config = dict(
    n_layer=16,
    d_model=192,
    n_head=4,
    n_kv_head=1,
    head_dim=32,
    d_mlp=384,
    vocab_size=4096,
    activation='gelu',
    norm='layernorm',
    norm_place='pre',
    norm_eps=1e-05,
    positions='alibi',
    qk_norm=False,
    attn_scale=0.177,
    bias='all',
    tie_embeddings=True,
    parallel_block=False,
    init='normal',
    init_std_qkv=0.0361,
    init_std_o=0.00636,
    init_std_up=0.0361,
    init_std_down=0.00636,
    optimizer='ademamix',
    lr=0.000603,
    beta1=0.9,
    weight_decay=0.69,
    lr_head=0.00809,
    grad_clip=0.5,
    warmup_steps=405,
    schedule='wsd',
    decay_fraction=0.797,
    decay_shape='linear',
    final_lr_fraction=0.0,
    batch_tokens=32768,
    seq_len=512,
    doc_mask=False,
    train_tokens=112600000,
    steps=3437,
    dataset='wikipedia_en',
)
MLP neurons of a small language model. Each row is named by its layer, matrix (up: input weights) and neuron, and shows model dimensions 48-175. Each number is 500 + 40 x the weight over its row's rms, rounded and kept within 0 to 999. Numbers have three digits each.
After each neuron's rows, "fires on" lists the tokens most often at its 100 highest values on Wikipedia text that the model never trained on.

L8.up157:463492534445489486536569452620470468469536550557518501509532449513509453503529529571475452519506442448539558469469502505520491503478445508579455494515463526476504483416551502546476542495523404511504513505558437491528494496619564549550565540512495476452447499496519459572510511448430536562522456504538546448479506400453501497500471454496504498522464497500539514497507514558470505495513
fires on: " his", " a", " after", " for", " not", " qu"

L9.up40:471472466533553451587458447541497500502493500490432478522532558508531463536483520461474575560528496544433454459499484494453462525439470470544520491382542643576502490475553435460566493452516536439492529505520471445540484502534539515506538466524477501563487518478483457555522521581490466577508485539549498506484483522491474511567548481519592512421550505477507530461508490509552470481537
fires on: " an", " An", " As", "E", "M", "A"

L5.up335:432452449535501549547525417524482519568485487528422561452491513505590477463453612586544544490510503514488543465506441488497517462565435555474437474468473493495458447485563472440518537494567523465504541552539533458482552553508497524496490529568440503510521494486450448506518527506504451510423508491502502418466522537542548511501476492480534521481490571479546452526460565477541483450509
fires on: " |"

L12.up261:484502477529525455535555490497542512463531488531465422564534457517454484497528542500515536587497536493458537503531502505533499520545446549491510439468492459515485459462466472449507530514525542460496457442528519502470550430473533535443528543549531501488463498441436437467524433554486499528493463451617548498539489566566540479550471514492560533491532448483516437531506485518547439499529
fires on: "–", "202", "-"

L10.up6:478551484505541473471494546500472551525461523506519456519463500454514438479406454535531533496463479500436485471416462537399465466447484530484515510456481431567464497455513506530578459520463465484550443560473505493562519451516550522539533525422481435492553456437509471524500516569521500530475551519497564484554423439507404483539497524428576489500474512453535441521582479516573530531590
fires on: "M", "S", "In", " In", "H", " Res"

L10.up24:499528572458523508503538426537503532533491547494477490552510575467464507516557537478490539497506449519516500500486514486509445466508418486498583447435487561545466555427530467464508498447500466449528487493496482490523549508529537462525570472563489525559480462500488420498553515441490458474493541514483517472449575515491482468521472456387521547455518464486517434515513471469506466513536
fires on: "E", "á", "A", "ra", " a", " E"

L5.up153:427529491459449402493535446544543515445527556508497530544523451537539550487519539536560509469498462491475504480540514478535521471543505510513504515445547487482457480527488505498540539460477473484517599467544471446425568517495498531494459494481488516439420481505397523579474544494443554507535402494541431502553526457497485501545457498402407528538533530493534576494504512557549566451456
fires on: " of", " by", " in", " to", " as", ":"

L10.up53:403550454510517526562555502558507446481502647555532508489513527464529457524520464473525521564470465485542499540536555519530492539387503489611467513468548474478476412455450404522457512438517494484501482483538465448480527492579506512418487520486465485504499503516519483468407564451472501491499448465520528445478448475540497484519506506508490502536487571481489509510507457524478569498511
fires on: " for", " of", "|", "re", " m", " |"

L9.up294:500517482490518501515495447489515434503467479479515462480541521527569481490538513467480503512511494574454508552504516536469516430524490477465530487468450563507514506414569418486496560486541505434535512521408539512463533471554583443494485469498496497470519502457519468509538521527450405555503483542505439449449555505541503419475474469457486514472588493490516480435403468538569531497439
fires on: " R", "ord", "og"

L5.up147:487568506456507477502535481525529499493465492518534504462527529459515533517587485511517491552474505471542464459469463504555466462485497456486444445506500510526494478507443501489566495533526525459535428568450504489464529419487496581419434515570524488512544513432508513481490529490525556484587473510451532463485425399523478523523483562510427557504482472472464491540573425560518512455570
fires on: " of", " Total", "\"", " other", " were"

L12.up143:515496520568564459513478464461494451480479521503520472488482442465479504457480516466473472441524408546536511521449506549510451486490515490487471431490490552494419476442601471496506433478404477567535487458486443490501537570545502485442526569528389477537452468493544499563508505531495475556455492606590580422490498539521472469532510443443498525555524520487549499527468571504582493525502
fires on: " tri", " j", "rom", "-m", "J", " rel"

L2.up287:484455548510532441505494539531550466532533540466516475524572505506533518516465555440521501489516490445434474434516516523481432546450533549498463477447482606531496526435541449585539453449515487497498491509477584535547508475521525495467508522535493525400450442491464520515531482429440535517481519532497502407552548505477424480514483493458562569487458451494506568443581494505538582509505
fires on: " n", " m", " wh", " that", "am", " th"

L2.up167:506528489489556566550484491488576514513508540506418503544522470492490425473544504436531551473530496525468471599479445442533479504439488504458556406467490584454457466443495568551500537468447430463521557468501465472554508527563502502503485559470514482489468536499573485543544512584527440508438532568505460464465588502472423520514442512474534502495472541524465480561468467588496488486566
fires on: " |", "m", " per", " ", "re", "ard"

L5.up119:494470504499483456523562455487498526454556537471543471463510542471498477571467490499500437511499482510481526512462491478467479542493510475536391520453502601466568498460486559505464476507411450468524473506573491564544504484557495503500527555399507455570462497437496499553536575569495489570446496584530518497472523488472479421468470536468478503494505545463455508511484468566591529430448
fires on: " He", "He", " he"

L9.up28:515516545531504552496567392449460466528541523442475468570499452521491484470506527515510549439499452485486473453532522483447456548528503505427472510451495495504421549354528502509573499504508500515520537474529543464502498554527554515538520479548507467566532499513458514470585509475532459436523501566487475495457545493454514478544453490414484496507496472512503531480457535477513448509503
fires on: "ia", " a", "ra", "te", " tri", " determ"

L10.up287:555515511569566505481553555471491465501466469522456447555496485493469461504552476454480510522492456448437541448485474540486455492432523531478476423475490456499491478546488541478565534481590541518600519505474467496550593438487515529539541505560549493473520494472486474417526533505531550562522502493454491512488560504550524461464519512503479519574503460462526382402578445540563522538533
fires on: " ", "/", "}", "–", " (", "-"

L2.up262:505422498458535469371542406500549512516488544471394456480503487517510456477511525470519547521449417561476448515596483432511528475461482554503524535509494524503502491496538468478442589521485437506521556479436468475539534460493509498481512499488477481466515489566526515510458488483424481481440508447537458521467546448503573560529485532481504598527469531528513474484467483553527465538534
fires on: " on", " Film", " head", "oser", " work"

L13.up95:413521536517584497417514457519509471509535487453509535384568456473555502504507565557486568499506439506486477508427522576458497409439537507525500474472501539521516558532513500468516472486537528463446535574456496493501473432509593520488475584484427480486500500482536463530455514483444500514546450467490482514504481526572557474532512511492492577517549458445542469461543407484498445530455
fires on: "ag", " P", "-p", " p", "ak", " j"

L2.up146:504463538430488469460465537494510422516470465519489467527532528501521487510518500409513487541497452457461512418485480546511479534338490466551400531490538538538494564531534537540497500532470469471532474478451532459581520510511472463506504500523507441496556500502564487476545459521485508507465530531489486491494491512514441479577451536504504524536429434519526527534523556496565473549590
fires on: " that", " District"

L10.up215:524549587488546496523571432508561488472462507460548510408482516505548487498500632516524536498530450521499555487475493503511529548480431556594512490505475574514456484462553509456447566520564483478543490527473489449496497444525454606508547523490482418451475440506431438538587537523456544497473420475560540479459517497526524463505460513526482549544516517509586484457468550499485441516469
fires on: " St", "g", " |", "ent", "ag"

L12.up83:541454472533474487485508503517477448482541583392542497525513562494525417534544536489535460569515547459471532524494473542547483489553449478487524443472577537555526524477549516472518462477534488505446557513529499503466516524537497512471513533418559486543465433559529514453499519588413447526471402565469553494406518491581500475489460522533530548475517547524448417493452441489546498432492
fires on: " he", " they", " and", "I", " she", " It"

L5.up269:466526569477469455462469509500519537495490443559467502494477558502527462467539514500421535512515451474549503449516523536548467485428472463457479461520496591546507539532541519527509515495540478530566483513457582430572533452531527542530517544480511448553520477479516469433521511504541502451460471475463483546461430547457552404486473392513504515428520485451478466486536514452526412547517
fires on: " that", " fact", " so", "om", " because", "aying"

L7.up135:499522445523491502516558487483496485510479517536459483469470591525499473509473567528512524460557471502441489445517483465477536465497482458469462492510481517542486471489390539519506558486393555433520519480495429504510512480479539496474519513504538486568418497473540553446540522546536479489546467542532511486489500505509496564578429546503529502532520425513462521481426520502573505536515
fires on: " b", " south", " B", " result", " north", " Cross"

L10.up246:478489517519501507555518449479573453541477516475464465482514562502577461569468542503522556549471484564472488525485489483478409467503514426552488485455507604497481522406538476484421561477446515477513531534511473457549494510569598574476565601517477482476486534469540422548533495527463460638469491502550487458442525523494566502505516526555505495423507506434514499503449505466575499447456
fires on: " an", " |"

L5.up358:577548495555440456391454487507470564537439487507497522427509559518494568532577526509470466504558525476455537557502523523495510546522478492483498499497523492488475513492460545524540532488529478530519477495471548449498568486535524558485476515531560478530508504489475522488450474510547543441494519540482536480435508569548442426531486458445468499543475542472451450435543489430556455574608
fires on: "ov", "ev", "ors", "02", "]"

L8.up56:503493436504529487493613471477541488504527523557527486571533501447513444516580455456515473553380485454527492512474530468546435509487445492570497510475478477495557477405468546515491522467484503489499438514551500490516555518489583581427528546478488459526479520502458506424513496481497531507558522556557501469529487486523464532500438513480487478553485496473497462445503480597484503474569
fires on: " of", " at", " in", " near", "w"

L5.up272:383509539493559479481598503519559513530505525494475475470518539511526526537511469464462558482503538517450583509509477543504424482479501513473462464503506522529496514516492487436531458429418474476483455507502527489477463523525610490512450449553484452520490507478574447514543464484515553578503511517434499473498504582548451574516496496469471558558554569426545488433506455466562515531536
fires on: " app", " imp", "-p", " |", " p", "p"

L13.up154:469443561473439539477567494520472479466525545422489444531491562517531490536469526530491493531477471479494468534454522493534502488543510419482532497452564502657561469503505501465456522470516472494491494523542489506533503480508484522563511499394481450599504433429482521545614486513468448491569471502539566547457469444502499484493516429484493501539591570480504463530508452506606488477481
fires on: " He", " he", " she", " She", "He"

L5.up57:511469506481444491510496475498507485515564558478482499469516479466455543569467483552543530474457567512459531518476514522531459452485508488483456445500494511559531529419512486462581545537527492482474425529444552440539553480507518545439460524484591403513582490475409503493503534465433524479519484468494584429521451451550484593477481488465500565551549467465469464545536452493523504488480
fires on: " of", ":", " were", " few", "ic", "):"

L5.up233:512519540472493501514482539477561459524477552392462474493477499478500513577530442530497539566487421419531542548499502470498457446468464464430489525522481486528504421509486544455454451536545513496538497519560471526515528518545497517522470475457533471468541534584602473473463530466505523568444497519511458506506487543523455529482465488489546518483508556537507502419470473480466409484460
fires on: " who", " City", " former", "y"

L2.up337:530482464447523472453520519535535514545471467456451488532460510525503502481532565506461438493563513499538511493503494511469522512523518564575471476495478474518522537452533438460448481493409512448581573472443454403472519510526494463561460510465553471474497572503500513503452457497498511466451476495518421529567552461522522424506464499412466461555547536500568450521489595526464567494495
fires on: " by", " in", " during"

L8.up235:506439474570506463522506520578590448495474487504442540538486468473567446533477536411434513515442455435524490444526479439515497550433512527491588486471470571553456553460568488535540597452512534437524578528481523420504509515546503565580513477515468457547482498503512416537543561501508462492479519558534438498425513511499517539507507522466508487489536465452500500531455495567513510443543
fires on: " |\n", ".", " |", " S", " ", " \""

L5.up65:494481542556460466508508505466433494489566551451502466487521556516463509555522493445492555509477536476471546491522436526534492551459460472518486462510497528468507468518496505512459465486443489404534530478506521523524550497542520556537486476474500448456537499482513451531496479546436519536408432542514494519411501558521433557511437505495554489510445437466503519411490460475476430503490
fires on: "r", " w", "f", " br", "se", "j"

L6.up98:504516516553513480525576424507495419480518502549477589531576554488522477531546496503546531528432461484496516586510489515511487532466446536548401524484538523450544449490495524460451516447437488456466515468557486506472519457543523534520484509449470431477474533525463432537535490511412500494507500519505458449482576452451481548504452460449475466553540465513620463525490468542451551516417
fires on: "l", " and", "10", " after", " for", " of"

L6.up262:475532519473464473480503530462512507474479530521437435470430592458490492508583555447452549489546501500504566490515500483514545533536498547604473494483529505570451496498472553466494535445451483438563465474485547471556493475482516534518586573469501447473515544409455569472564487548556531492558443507473479475478576480477484451486489486536469477443548477489453495493516445526552561511599
fires on: " by", " the", "S", "T", " with", "M"

L7.up143:495512534484539500441511473557588494528558524534514473552553529480458459489545495445489517519502543457529509497507474407471479495413504536515480434433567489502457512418559561503504513564447487445498462504445496458564488519507524479455471539436470426505506507461424533452486508570525486532506552594511544468534459541508429474544543478490542514530524485492462478514473480464550497528556
fires on: " its", "W", "'s", " of", "w", "re"

L5.up201:523559583530487443477496495442486531556453491506467492478473530474507527490502498497551536517481485521475464462478433567443540527462496480577459494451446469503462512491464467448571477550544465440565431611456558478575468554503514520537532447501455493513509528416555580534524493507500533468530440455504467542529485482527526445503469525491506525535495557460534484523595452518515541586549
fires on: "M", "K"

L10.up294:446418474522507517600559479619461518503465522508432473529528546486578424509495548511531576482471566507452517550483406472503488531520451544563529416492519480554479514431512478502514548489528437457450516485501497475529486535573546519546563559433448502495481476467534465458484542533490450541461435450444540468550539506526448502481514521497450466486563454539507450517479517495535471440541
fires on: " |"